Weights of a small transformer language model.
Size: 14 layers, width 256, 3 heads of 64 (1 for keys and values), MLP 704 SwiGLU, vocabulary 522.
Training: a variant of Muon for these matrices, 492M tokens, 3754 steps.
MLP neurons of a small language model. Each row is named by its layer, matrix (gate and up: input weights) and neuron, and shows model dimensions 0-127. Each number is 128 + 24 x the weight over its row's rms, rounded and kept within 0 to 255. Numbers have three digits each. A neuron's up and down rows have the sign that makes its largest values positive.
A block is one neuron, or neurons of one layer that tend to fire together. After each block is what it responds to, as a language model described it from the Wikipedia text at the highest values.

L10.gate98:122210076167114155132121144098160182086135122101135153140162137152116139129131167103100145145134129111147144119152124133111151144118122131136136137087135127181114120132132177112200094163140110141109159115116137126096139108131090162097108126112115125139136105125114116132114146145122105114122073160127123120141153120124087086123096111089085096118086106148126073160149129142124119086141
L10.up98:140150137149124100085140097054109149139097108162083118129135155163107118153123163182108153109124157136147115096139110120132100117127125125133089134105118128139115123077134203145170180141125102165160136140120118091135130144119160146134144125146117107093153103113122110092121089136134148097108110129139144107146146176175122098138133153128172131112124088128091096117110121121140114105139
L10.gate104:135070109161114138125116092092129146135153169161129144113139099158136123114100124112139133148181120089124149116131154125122127136143135130146120167122188147139175148094186161101155133142097160126090143097111149101118133117136111068162084129098131153114081149105117104129104172115088138132102164144151124142144139106088143117122124122093096136139143105149129148094120137126141128178127
L10.up104:154146118125154130121128166083129157102131121141116088139148118137109198150153114109126184111136081143114146075130112128095065155143136116140082154151106121122096120193181116097125111143152115116101157107157171163122118136109121148139118122094109106138122131135128120090101164138121124098118147145109091175122119164124111119104110171114143146146136100106116089096141169118079106115125
L10.gate129:104124129143097126076159156114146102145134139155113143135142143168128112079113134075099130175134094124141129142103153143093121146091101130143118134085131127145124111106133115104162150146136138154149099102147145101161111130164121117151126147084108112120105122113116132182090092110118149112114128151157082165124161180162092124114112160094168153157115057147142139153122159137082166141127
L10.up129:086126116158128138114138113117164077137185160065132116137125113123134120118137147116157086111164124110142112128137165144089119143143126108117140121133158124123158135113123110159157138155165184123130140144132112145106134103110113073150137076092086154109146123122143096141123109185093077119105149139163113132154165109142125145108139147138101111106120100139112158100098113105102104113132
L10.gate162:139136093130121118117125161123123142138112119098133146126157144126142177109154139099116138160090112118134118128129138139115091164122180135121091124123147147143139109167149160111106151147149146148139144104137111108117135142133163133169131139137129149171115156117111165114132120159104134082102113147105148146133151144129120129126106140121122161144115146109144125075099171102110134143104
L10.up162:104142099122134161121138179077116148118147136140118127168115092146097108155179126116118120164145094132138113142130128149098146112137137114123150087118130106135120098119162140178125149130101107123136117086138145122115176096129123123110155111147080179116089129091102098104128127121128128107090122141139145158095122166142131153173130112163098166116083134124142150156134167103061125125095
L10.gate194:102137093139150103086109136154135134135116126119115107142131103117163112159129124163126132129134132146127135136088146123094129104104131191120112154120103137119171114086155137079127144140110173112079152111127095142080143133118097152122143105115148180136069164118124156160181118145127166139085164098121133108111140092109109122112155119093116148105098114144116097156106140154122131132125
L10.up194:149141079133168123090147087099102116138153122112089097110155119068167150086177144105163132129146140094153114154135146117118141145140112144151122201123116145130088092135140121113153114129102103152087164116146126174145092100112126185137114132130131145116142121085128134107165150146187129145128136188139139122169132120117119153134099119129141169097123088105159149167145120122118095096135
L10.gate430:134171110129117107137114142108141110122135137129083174114139109152131160111145117138116167118170151087112155135123129160108128123121159118115131163106126131124146169108191130118173165126123168092114132071181170103115153143124126097170119136164116152096103099120150145128118137107108124101102101130104137142125110154152098133150114173088137107121129163091142106128124133118111154144141
L10.up430:153144103168117105141133172102160150138168112113118157144140115135109119089097103136093145151131111106138094123139141113099117087116187148149150150113121127082136141105165130139140122147090135097114145125123188136120129156162094125123098141121166126142132082115162117128099131139108097131074125124101147113110143138099128135118109139104122124124098161156119103098119120132106128088125
L10.gate657:151133149175130130145107121107118160173165168157108142151125160120165093107100106124128134127138158117138111123153133105138122125125119134192119136070157124116141112117113097145107132109124140092171153097124143139128113103107142118109147096114138171157176089098145144115116169113148161127123115173117144112113109135117072133122115160129160137104116137137139129149043118131118121158152
L10.up657:156126133135094154130128162071129119124113130163128123146129144146121107091158135103126119154091118142085135101147133155136109115163187119141118148168104117110129109143087147111111101091167092137133163112127155106118140122111162144126119083168107133142146144121151147118107169116135101080132142093107128097162130123100102100133132156157093121124103092163144077091115171159117139107140
L10.gate682:107124076164089133131144139174161130100177115135154159125128085157142136178132124099119121128153154110138103054137138148113114125147123131133121133131114158130099131168100116155139130139114114136106139110128108127146166125132114105111156143139114140155135176142129132157131120148092141071100135122168142147184128137171110110086121117103145153105089125136119088076134139113110120168098
L10.up682:112131095193112123132136197107159100168175107100122119170157136119173153115179131156126143130109156123114072105122129117138122103100169110145152140152148117153145141149126139138114125118090132125130119126152123112145107137121101141125084129126110141131077126127153134121135132141156138108124108143167083124127131161150116112136142167101153132112104129129145140078145110141112117117158
Verb inflection endings

L10.gate32:108157193132158144118095117154154178128080137109166109109162125097129129166125146129136172153097123123141140146113137118130145096108094121137119090110138162149136170112118114166102119117144078114131147149110085144128117135160103139100133119129159140130150117114144123151133124138081123124113127112100106122174088161146123114103144132145094102100111130146138109110138125133127151147152
L10.up32:095130131174150125076143135090094136110146149143097105095143128129120125071110129152122135119149124180098094154162099101137146119105118124136131169122106139148160112148113142123127130130093112095126130136178115167116154129109095111149133132167122107130116142125133131107189131158123119109152168138168084133141109106154138125098164128140145135178140088123144113120107178151071095137106
L10.gate53:121141139113096144130133159145191134072128127113131115156132074138150127154138093164122136112124157104132127124172140110121119179106136123158108157135128168170155184095133157128117126096144144104125133143130162152103092156162106143092132121163133132112145140153087127071136133114183108087137094079132093129123111111132108120134114124137122118140112158098171135106131126155126123099133
L10.up53:110105099110133151133162151122133105137158148121154100149146138171139116128104051117093146112114149122136172089154119132145178139129141151111130123112145129115139151117114138120151152126130101110115092109167084139111150113113086156136118152138122140135129120144105121153135105159089100128115165053181209123130138120156076185131133099123134067137114150094131124141136123146168119148150
L10.gate77:160161089109161123097125121116117144155142151140131148125121109105146131121140145187127149151139132089172124134169140134124140135116121162097138158135158119116132136127134176120116104087171139121162126114123127128130125154128106110073084153127102149144144095098129105134162115128136136124123148091128122110143162120172103132159097116114117076144156109143143084102058098169111126164130
L10.up77:146155119164083120096121125112110125090098124160085141135114084138151134091101122138155163099136083149125146103114103128165119096132105143094134121102149185106090167111136143171134107166140133164135154099113151133195146105091175118085140136138138135067125126093147162133136142128125139128129121119131124142135088143095069081155110130128129143131117145166157069164097138102123150146144
L10.gate141:123133146095129138124098101132124155153146140112101118144070154131097109073122148128139139095136114159136170090149138112131119119157116114170149108123125118126132142151132130127185139071163141094109123135132104148171147080122129151147115175097125145131132150136126145138086150156172103162121129134138092110107139106124140138171167161057115111121109130129118173141138149106110153143138
L10.up141:123112163100139151177130097148130140166113141124163129112101132129115088127110115139145103141096083143094126095078163155131149153117162162123171128134133155112160116148127137124135110127123143166117159110147129157084142130140129103149112128117124142121162167127145141129124126112175161116163150128113105121124152118165082137072104101113128125121127159097077118099106097116100127116130
L10.gate290:129131114110098150104092160111122135058115142128135141086147099096125151149112129134118145143115116131109141181182156127109185156108096127138102121106167121142139068151124162129145130161088123086149114127120132105169162151154139100118151167120132093151104140150106150116109132095086135136154111136124133084160179149153116127129111095120138120181122109115192102140139139118108134092147
L10.up290:097069142120123142117086117117154123114106167171156121152117097138139137133116117095098117119125179140114138125140131101093145155123116181179125090086153107138116117184145130155124102120168116109140133145110134144113162134117090160079087108101083120060137114137108109120143131140105103104086116160134095130130129113079156138110134124127137142143122129084160146116144156171149114131088
L10.gate319:103140104122163114110117141116095122174132107124158112142177193092152102118113131115143142147170179125094147126106112100149126093139097122145129131151115137118146141115114134160117160121101092168108182103162178120130157108112118152116117118113153087120114089124110125138103133137087117144156180149136139106078114148074092145143137096094135114126114153112143106151137117158114152079133
L10.up319:094129127128155162166139113123126077095102146083152091118133146172158144080116143130203179104172174133109188134179120065127124152116133114140139132131096167122154180107092133140116145158124136116129146129161135143109131118103105100111107129127149124136133126132127112148166155130109159140165134127132130132139086129106095163122148123115144109100124159132074120160128144143091131102083
L10.gate405:132167151178161130095179108137157168084098171107128120123103105159118133130119094159162099168088087120104154145122126108106114157092081102134153101112100127135196122115123153150141175169114108118113118111110125154158151117166125111151073151123137138118125141136154108168091162168117106136109098087154146106136119166131141113163140125114098141194118130130131125141129162144089113093158
L10.up405:131143156098105099109137151166191127125122117137113093126075146116106085137117135174071121169135124136140105175113109125116125103109146102100130157131107130116150124143127132153160147133129114126145135107125099098136154124156129071168108129086165118125114109145131144163100156095135102106117125141138187153157125152050139122120140152104167144150072149154159180162164107159151104123129
L10.gate470:136177113129114115093100117113149104113167079161135140098166106130174114142089171125109141122090140140172090156137144148117118165134100127136161120133137144154116151157127128126155104059140127176105122124111096124096154137138125088112111119133123146158124113111165099180134096094129156128122130142114105123104126156115152139117142149152101138144140148116120099152106094128106156143126
L10.up470:163126125107156146139130137126130152124135061143139140176151129105160144139154123153144162116137130146141145127111161127149128163143157142128120145125131147145131113143141130097168103097172123134135159134122075094124100125167078132118113110123107141115170113144118138123101147112150128104183163104116114118139150140072135086133113125129081080147096154112093146176157114098146161112187
Sentence-start pronoun "It"

L6.gate9:176105148113157131124158155131158098115151128140185092153126135130121102150033110161105154127159086117129119088113154129186147097141088133148140111106139174111123125131083072150136169131130114150119136151158109175106161121097131123108145125141105120095135136108140116113104114142091128078165113128114094129134122156173118112184176131139145149143122104136128092099158104139130118110149
L6.up9:110135075140105129123133119119084131172125107114155128106148121111129115124116142156182072115093084084124152153081122070122153149126160121107128111118119130148153147139125106117164145102064081086104111136133148144118142103167124114112144105153133101144107134141119158121079148107111150146115126135118159124108134088097134124104133132125154140178148131104123099136155128151178121079145
L6.gate28:109142127127116095117147168083094144083112089126145145164168182074200148120193130109110155113126092095106121126122138122112135123098126095086125150110136145133160096141122138131122125100124145129137160092110131127093113143060110118134134098103117103133134110144125123115132128102149126101134113147144083108116148155115109109147111075125160083161148121081091131071094131096101115076153
L6.up28:133123154104153166136120121098124126073150111145153116113132141087106139117159128142125125153134129117110136165110153145126122099130148154107142139136127160093158091116126122133145139126107176142121114087115142098133123116103110070142152154134126108189111136122131123111122156122165110138187138076096149104123134123113167101118102084145102126082122106120113155164127157155136099128147
L6.gate116:101171076108150136122149117152115123125130108116126139174150085133142115117101112142134130124106170158142140139174152148117160154076109153136131126148107155107152136113154102177136108166177120134126100103134112144157147094145117122126080153126112116121109117129142129117131118086157113115128098158155108120138128125114138120175154088139124145111142119135137123071144137155155142093115
L6.up116:123122157074168116097122147088135103136136165125108113112114136122102141141080150082142148119166161119134134130098143103136109133115086119177135152156108129137184131152136167142098136127102095161132112165119127166118132111157114111166112156126136102136096064155129115110102154126139125131123087135133146089182095098122082107152114088157117072117119110156170114109157139075082174122125
L6.gate235:126170131148075084104149141126097136147143158144182160156129129153077112164187175131171139086129155118140140101084146131084126166114158158082118151097105140140107151148098167136148129126106127118120141156114170131156191146150154123083142100116110148155163127119127124102127128153105139149090119119097133126140092138116141150139138111138092114172116107143102147120121093133095102154118
L6.up235:130128143105136145158163122159085111131115124140098134187120113106094141142108085115143103126122126117124107112148157127151114113109133078157106167161109163131115126137144121123128125089107151124150090098134142130126084129149161145162128154120092184153153084132111102070078152119110063118133133141109101102105088126133141133141125091099118165112163093118115166092113098127170110153117
L6.gate290:158118106152059117115120116150123132134126113127132155106133127142119156120131075067154150073145109173102127134150139089126140113137123139137138163115141143146121124113124118158135096129158122128142152137094163135136151134107159111117151104178124141171146157155126096188118148116127098147127137153130133107141114126103142121144124108122087126091148084138078129135100100149107131112176
L6.up290:113089138129119103133150116111168141133141109115139110146142164140127121113145115134126123121095130124118111153115123093140116113077152165138095150116110121096128124112142105173155117147146139126099147127079118137149113137141102176130082154114116139186169129097145111099122119092146156118166081145133120094099153098140124130123113095142103144124127137111101112081116104140125112123105
L6.gate546:082146127104115132124142107145118153123160116086109096101164159143124136080128051117131133109082117123145118109145130160095128107143106100119140134159127152114112073121097086155163106118111191122138133092154063149117144106110147111124099169091083157135178107131116153137144136101112134101153130121147155127104162144126151142142136128156110153145125159097110175125046142113096129206120
L6.up546:151151107089162107077148134134155146130085133128116147129136149137151135134149171159132126110112103136128174089098144133141123088146124095151109094125124136107140133089140059110101106146191122121124134141104149110128129160114150146109112117096140172124165094106105104158167130133159103122103112106153105127110118127114112164093110094122115102104106100071134160102148148140116144138119
L6.gate676:108163111124149141104116205121117132101089086130138156115117142127174160155107128107167138047134128116130154118164109098147100084119153145134135161128137115134111137162162125087097123110160093139145155132174127127112133125139149138116112127103098157133098125143166083159117100079160138112139146118156120104120116128096133145120147097129145107139161097112153124120135139140155104115079
L6.up676:113135139140144117125139120130163093096088111073155109080127095147169133115158145120144130097084114109091113114137164122153116144097147144099123162119111119116119092133131135184118135134142123176130126126145127103121093118128070125157104064157110098142158103124131077122164093141085136145171114146120133131132114083118106130118104154120132137117155139117142122153122132132163139114175
L6.gate689:109149145107092170120147135162109133126116097094115129123115102135143095095144126152108101143186113123103141166123118144127116097162144123127107174183143141102134100147144089123117136136115127143153163143116133151150156148126112133126081150096100135164174114160185140129112145082145144113117096120118101090098160125139158113112099103100147157146104154090152148136144152110141127136131
L6.up689:118131113130100168144136145167104097161132139149075159133143134158138147161164170092166118141120124136076156114107127135111098156112134135133165164185122086132138125112127099148133141165144108153133110078098138110139130122177103150146073174093083114153153165108139136155154115106129092165102124123134110141121123153145124100145124069130103125144138159165125121108121110147125075124165
Mid-word fragments of common words

L2.gate7:137122122140151135146123117134081149099122107177174165133094104140142160082125140133140148078117136137163116142177146152131110190083108100114130083136116125164110143168120121083080129099146086161136140098115134130133157150101133117083148164110133120127147113159140097132136128114171138172117153126120111126121153110129096117134128116124159104123146112145147154149136157081123147141162
L2.up7:135120126140131135122129119151123109091153128129128151151075141138097134095115117097148181144121115176163101148149164129153114167101101170106145105153136155110145120127120111126065143118143087177101143133143108150137144161126117148127111152095130142132111136101108178131102143118128155152127139143076122112103119110125135101134107103158123103089158188123125101109131161125130085125160
Word-start vowel fragments

L10.gate17:125144177111121138123116149140084116149108113134130101108108117142123131167166136166145134126097135095097126111139104127061151158092129147156146160162115124134128089167128120151121159141112141126129141113132122134161073074135095150168126122113135098100155165119141128127135164125093096117124158127168133135136111131093143182136131140099101136163137102163149120123103123145153098135152
L10.up17:110123131074167112088144103143122171077143131149121128146130129148156157116108111081120126114134106107165117154106112128103092202132144165128123117122138164127084093165125133135107135156135127096133101092109102150128135077104104128127162117113107132097118152150146109067098145113126169104112117154123154149150112149117139092121135129166143116122104141141131155129074136146129137163089
L10.gate35:109066107139098159125138129107127156117117131107111156128131155143126166108145156131147117112163144132097138117107124144117138126182131094089132124146149126126146111128155150168132162140096136115130098099129119131140117134137107132131139111087081161162099120134111152128145080087098214144125124131104172126102120137075128083089156107108135127133145116107129136134156108147159108118156
L10.up35:121145147098089154106104118119130129145183168156147144152140125118113154124133079097161145136136106132075132115093154114150153110146104150137139110137124137136052150139147136126145166121120105114079133127121163125111136074118144112138182129178123122180115160144124120130126112121137130117139151113134125128087134098129110109124146131122134101139126146142145143142162131140151117132178
L10.gate67:125125126100109127088136143097139098113156128115139102107120103182179182087157093125168111143133140105131113115144151167112120139138135134130115128204128139115126169090112136114117098180129145114101157118136123140147142132112092142182156141137110142117097079131147135124131157133097101111139107124128122115096113141113156122104123123079104110096121169156134136110087136114145138165119
L10.up67:149147120158225102103090152120085135136132083123171175168152111177117146131126130119134142110093155116156149109115138159144105162159131125107118163117102136118130124095119130112163160138103129124089131093111138114174174137145131107142127129135129118123112122137119144131106141136110142151160047126174129173168098123155079159122136116098144140148127114131117102094132131144088141092152
L10.gate211:113101111116124089120132135150132154098116168125143175131085153151112160120115137163132134121077122150162150114120109128153122122131120137098094152155114084167120152147153107118164105170135121094120084094105128128140123167174150142128126125140110113102119159140119112175099144154112084119110133118126131124121169100112128131143149104048130113063122110111111134139137158123117117143154
L10.up211:139103109135133122133107104089122179126145127156145139105131102078132094151122118158104076118088117133129140084160138164092160172078114128168161124114150140109113108162166157118136107129122125132111166100083139135089098111138130144089127153099076150124086162153104112154136118128164139154150101120139143131128099130080118166150125124108101128145159131129113129114115142127138092122143
L10.gate285:137178126101173142129159079137129149089160115124161116095129090124133119135105128133121124134123121107178106097136115137092116157114086166127143148164092126134149105127097119100114147110088134110095141148097122158145136147163133150079135177178123073135132134116167147098154168114157097135116125133091147128112104108136142187133112170122099096172131128091135122152104098102130141149150
L10.up285:083110130117171135117137158147138124122136149094120129137118161095147089146128143151139116130140158110083159153150138156162108129109163087122157150127123138119122144068105097090175129140141116071115141142119120119117132117132124125161118144126110136108124116161106098138103085161116147107116166087113129112143120146139121160135130116126078090123135094140137076092155133141119140118120
L10.gate327:121152161108106169100086133132151153133186131120120121063118144153157112112122130142105127105134102081159110151068126138123119153116141134183180128124113146101111105133077178125159148103114108137129142087151117123173125153101111108120107156159079142149140113154089147161149152118117128126120148109172120103145113126120137154137119126128116128145104116116108143121078143121189113163108
L10.up327:141106140161090127137077128136160162102087147138113086118137137081109092100136141137125137140118143104106121148150127147179055132148137128110133083132157143158101140169068121132104111142160124144133148110133105100138139085101103151142150105125096108121106195173088157121118093139106115135149141101111127111161141139115145049117108096138127064152088108084119132181130145137128175134129
L10.gate375:120104125126128117115133112178143144157115120125089134159146152118103121161132132137140097112172152091149132169131097136130172145132105135152132123156177098104110093116169140117132137116155150153111088163153104122126124122142123098144076133120120134143148172108143112126115110130152150076133138108140133119137152133145145135136112098143059126153144158135107132162131121176196155163139
L10.up375:150102159125172132095102116172126159127121109125097168139137151114115102146140134124135150145114155124167109139117144103179171161134115139124128097142128123106137085103148124134153126108147135159122158132086109121108143161124126151114128121142101112159111136117097122121152150110127064096155154108169149124165116144127129076173055138145087183149102162094117129144116093169118145152166
L10.gate633:140123122137146137115150180108197152167111113127102110119088124156183093138133143117115096137149160122136125126131117111160133148108100191145146138146143103077121111136143107120159141117108135102144123141115137121107135145104160090146159153113110101147102126119105072122113137120112156155133154085089129070146144130126121131087135163154119151100141128124128134123135112136139142099141
L10.up633:113107125125094089120113150111158122117121082144129083166113123154125165135136115143185116130116151078111137149151114149129070177141101126167101142164123152166156122123139123116156171107113155102092141134133115117159117096132150116130126118154095170091129125131162088132098118105123133119098116136141124125137143118123151183119151134104187079147154133112130158124178146128122124145104
List-joining conjunctions

L2.gate543:100121108121068127192139140123140082085115178093165141079122129134146111144143111110113152115139164108093153136097172136113105161131139114123190135123115097107133154164122191132142099133126093133090122120119150123124141100120176133146158132144105127141120126097157166168084105109143123131104124165123099147145109096131151123117148148120120146163186137132135112132140130094100126146118
L2.up543:111149146157110142124124117123129108100121126156134098054122136093131117134165141117149094120120140139095108122124134134098113154141106036084146130106112089084188096118101145089155119120111122132114116146120130107128111095172148123154148161150061111135110121135141136122132139106121141132113109148137117126125125149130108130111138112161136140183100153128152107161080114147128151163095
Word-ending pieces, such as

L6.gate78:097149139112085164127144125089142157133101141119109129144133139121145127152166161126135124163154104114140119135128174138107134122131116128125150145135155119124120147140113145144137090096126120148097147128109122118146136135180090150125119106089136120133136113081150088107141133130123084140095152155136129125120101151109136076135150117146112101141115183133112165092120118116119188097128
L6.up78:160126147113125141098132097113108115099100082119140112131156094169129108129121121103174114135162153097097094130132131135112138113159136164094089131128167084141114140108162103113099148095103102120109135107163103116116144093132122114165113133046132111122111118113119125087126091126116082140116147117117146119091095124147104117123140093126135092109089122139120125096103157167143129136100
L6.gate95:159128130076111175137125095128147082103107124130132138091107109130165090116124143166146139114119157113118131111117130155129117151166072140133169100133127152089106131133132157100120138150081105160132149119144127117144146092133137079145123176133109146120124170159057128136117106148120136147139090118119170092082087112144071131094102132114158113130128122120114106109158127096087103191082
L6.up95:119127136098147138139125136182112124106067161146148110118152188132163103113116132169110093102093119131141119144102158162130149168127145120121113105140188134144149129156139116133150135112090073131122138118143119119162125075148141127122132123100149171103137122095132122086139161123106155142141120099115126139138115144180148148112158125145118082123105125139124156151130123184148104120091
L6.gate166:180126135118123149132139075116124139108088117125124159137141115124134127124136091165155139156136104119119129111152156144173118139178128115117122122152123109108137140128138160107100151137137092111137081148149113119157132111128120080153062158102116143143127107155097117137113127085168146115097058124128161113130057164149123096117124172146157158101155140139094120107155138182158173084107
L6.up166:191109158151146136114129076115134166106124100148126134136091107162142150129133105123110157107115127097108122107172156151122108134129129148130146120112105114076115128105118140086127102166110090129118167155146139113146142157109126129111082127132113130147140122144155139097128142112149118096112141124144138102144104129099145113116135159124109159132145107132154081088139148124164170159127
L6.gate281:045123178107134138093155080121102121135133171140164098121149115133180130114115118116079094137098154116122130138110125109109150106112152124158156099098145119124131124114144130113134170154148113139146129101153127142122116142140136184116152136109148141134163135097103140135083128132176130128122132104118103103183083077133132086115080103126131140130137117105139124133150126112111156145137
L6.up281:067135133153097169159175117124122147116116135115133087121133139178126119149125089158120138127115123179138109131185109095145126125148187132129119130115165083130101124164161133130144150138105114117122109164092149166161138134156133132103073111136128173152132145140100099120086147154105128172120136115104159143149154090121154119105128135115109117137102099126169150128135100136109162085137
L6.gate501:098123165109125117136175114147091165105173112177171124091122133142138164110137119140105117123168142141124117155136130144128119106163114134080125156112113134119174094123186066101108135156128137111116154120124148082134174098121132132151109191107148131144110121122124101088121128127125073108124117136160152110157115128156117161152114127137179114120145105148132104110089172121173121120119
L6.up501:124176113142130139160104146130113130149133173146103112084080096140140116165111131100115102130135155118155110123127101115126136124125130152121101141137125085149096144111164122178132106140139147102136092126123179135151109145145133087163101176129106101156132075151107108100088126149105148109081098136130096120117189156112116118132138151109115144154129136088116113154099095087127105123116
L6.gate575:134127166113167110106137116137093131123174163107114157163105155090142139130136127149176131116153145159137148151171104123142090119123117156171158114140078086136137088151139115128139123108139129100105110121096093104131170110094107108100152133115135118112104103164125149162126080115102151155078152183112152109106137121097118123117159133119114100143099146134120118133118112162098102116130
L6.up575:142147124157156140127139113151163160144107132149094124149133157135125107128133116140148169155150101133154124139081109108128099108141122105091082112128119127151126103080108049107124123136102154146147100143146162094132152111158108125152087147127128091107143149164137151129153109099135114169073093129161128130142098134146143088138143180109115137123102108145127162189108156123125108091119
L6.gate656:117138157128123140125157143063095113112111104157141075108094141126130126121167110144163153142096145133137113111147107103113153168105125119114178147159113144137165143090129139102135101118156148127171143095116141160160095132152105147091096150118133154135156102070140109129102132135156103107109147118133121105152132109133175087176109115128124151136096100125149102110184128147108170136088
L6.up656:097091123105146171060097121112180104117118168127141110114129140113127152123143155145108149162105125131111138158132113122138104146098143089136139141120140140144097113127173159113126167083130153155109157104110178115114123148169130159120139157150105115150095125116163111192162131144156112164145126124124173135115122170155146120125143102132107099128125128143100117100183126150120105111106
L6.gate695:141092092117126138153157150095131147168117134088126111117118176120105106125130119134116124120188169057122120106132164139121176117127122120129099109120168139148150116145115114114169123114116172102124113096145130125127165125135132096122108160099113060119154085112099113134120130135107093161110170151180135167138095110157121131123147100149161098162119145118139122097123110107119168169100
L6.up695:118097148082171137134135158115131098136126144132116105097129118174147121173113157131133142112177095155133118135088113091117109147115109098123122105098092121142144139180135074127110118134112173103173105122106163138105105176146150112146137162138097094137109089092151137145124133117135094127107125109155146124143120128123135127109143093142102172125123116181127139128144121141132156143131
Range and clause connectors

L2.gate682:153146140161130198131117121120160139090125126118138069139115117092106131122127138130075171159150122184111169136150155131151145094139107116103127175152148142123123082110119144145153142165137138120167127164122121143119128177080131108125158084145111148148160107154131122156083152116131125121053122108149092113104135081097129160121133137103102080145147118131104152128102138149145148111124
L2.up682:106108139115109164142124103142142171100132127111140132149135138121097156121136146160113122116137104158086189150124164145138112106121172120093145138161130171149130118135129114125160106125088147131158120142129176112121096132092128133152163105129086150159135106097091130149090103141150103144098084084173094122110102109090147137127112146145117075161158081158134172172089113104144161083134
Word-completing second piece

L6.gate5:112153127132129121102110150140134155111145101099094126124172137109127169116113090121109165091133076141157154144164124143145123147104142144141134086128117167148155153149179112125125134125098155135144132157152164152130127134110076217141134112136160111108123088098153108135140111170139185131095132107092134101151131118114118116167147115138144086105107133163150115115161154145133158133072
L6.up5:140181101173124126114092156119121118090117118145140160112176165138112142145160100132153155100110138135111113152113132135130156124107112101128117143162080117159155157150143144152102091148150146137135106151143145111123129121166151160116085144170115153101124093118134119154126106119127150159082062152120121130176119133158104112138114155151186110140121106149148140132109153114127109113084
L6.gate54:135119114187133131161133106117122125140096130142147139123137118158153125115156121139142122167119094124137138150156172129138090199169140153157134134137134126138147127109113122136156195120158156142104118140150134138123152170093131138129104118138154152150104140158144134117151139109137133168098074132101130100053110107083119147156132130132146106133160106146158148146118100108109139152074
L6.up54:153133124155128129143103122163117120151145154095155114135097056132112170141078064127182070115144149139127106074105150157096096095140140107127115154118176144149134127155158127134142128107154132143178121118115127135126148123130168129153119197144149101104133142137143162111144138134109126137087125143126130161137139127180142107159135144135192132150108102126143166135138157114106169125108
L6.gate57:136140099140087117164191111073164157105130143128162159133087113126111133099146168104150138116145117116108139141121131105100097090101138105078184117126120152135127124114139148142144142090157130149128131110137098106097144112145113094149119125132127133141102142118136113097145124142134159128108143143081079148099136126084140120131120131124101118141138107112116103109087108158126128102093
L6.up57:151147134121116126129148155131139131116116167104097145145157132125116178151090143142111127098110139129136150127141150118117163111125128122141117153111098148095148171138180109160128144126122119171141146102136126099123163126118134146151085129127158136115073109098125125121132125133141134117093137136063128102158132093112153128146127132121186138123157075126110128157091114087100142107142
L6.gate233:120133126141059128170157129141157113090108141097110139108131106119152147124124136127109117143106138120131156113133095146161083149110074097080109108107156102121123114150150112167146119125128126119112112124141119101088148125159151115120135106094077112153110129078083133149131120121106114153146115149112152138127145141100122146135153112100115096149145153127153129120136129101129128153170
L6.up233:095138125159117076135194149160130150131094106155134137106151155172118140124114105131082092059057129137128111098102117114117106152140113120106123133118124133151092154133123188072119081096147127126113115105114139121168134169173144138159168113131154120120104141115146142131151165108167104116132126129122145138110128126107148105077109144105096098101139155109063125137129122142118169148118
L6.gate240:140151156125098078136114162179161186127141095115140151124178153115108184126079121130129082134112127109110107116144136150113115105170136134130143147137137183122121156123136120143135121170148099111140143127112130090160123116154116135164129129167121114115091120083138145140140122134157126121129083121102140155102121162090148180110123142109118129183108100148154115132123119127146144134101
L6.up240:139147114094117164177106137131129169124078102175153166143161127101124156149124152157139100105094156124137125139160100122135120111122108179146161137135125139150125132133099132109151173115138149131174174132165148112147130098160113147135136099158145149149125153083121123142082082112112139082137180146140111181183135051085115116119099156115151153133156089152145170141161116142111118131135
L6.gate332:082110140151130110181136126193141146159105125180150124182110127116099100173125130167153124114153160131149092129163127126085131125070086140075129141151146140193123148138149114128145118129138140152147105159093117110118174152154131136138165089118094134114139118139113147159148158102158092116127103110157171135090178107128158116096127129119116138127087160125127124082116135129115130126145
L6.up332:133123121109151084159120101182121113153131122122145111144179106120133129106157132153157102129131130122105110143124167131103111162134116126118123148153121145150186144132161087137126176208134148150174134137108150098147127076138131095136114168141174086151095120117076120143099149114146127133106155168161144142131133139148099156113098164125148142109143163090147139090091133162146116166108
L6.gate410:155088128169154122142113095118130135109137168136142152127175090138144118104140099129114164116144154103145107115098111130126153175117129157128112121111111121112107161160117163128097136100145128091092122160157097094092106142147110110123133152074144164118149158144121149129147101158148122098071140082079164119169085137141119098103136143110146135119084125126128094136130127097069127103119
L6.up410:131164105156147112112172087166184156100107130136129107124133152100124136116147132136167130084145067133156079091122123141121115127138094138090108128082152084136128137123127157174125150149137125136146179103112143114082133088116158113121136171120120131094118100097144144129123149140143130122121104131131101137086113146121110103164147156167078127132072137188132148140134131112144150081116
L6.gate466:181133111160124160133131154119156140121165149135124087125148102141079123137110112103129170121162143139136124132086146139137152086208094140125114135115126126150165123122160129168139135182159149129171160134149158138084124131092147120145146103114077106119088180144103108123098139115137122084133131121096166127145155127120086127100127139100100101144116138105117131113115123115145166133182
L6.up466:144158124104111124117104134111144131154123083130152131174131120106133163068146098089197126127131142122193081135119099152096132131117110148143095106136159082113146174144142137117097134140155115159112141156176141154155125098155135112062153102139117119119135199122112113151147117126113117122136192156122128094121133150163146132171137114119164078136122137091099098180155156081107106139097
Fragments of split words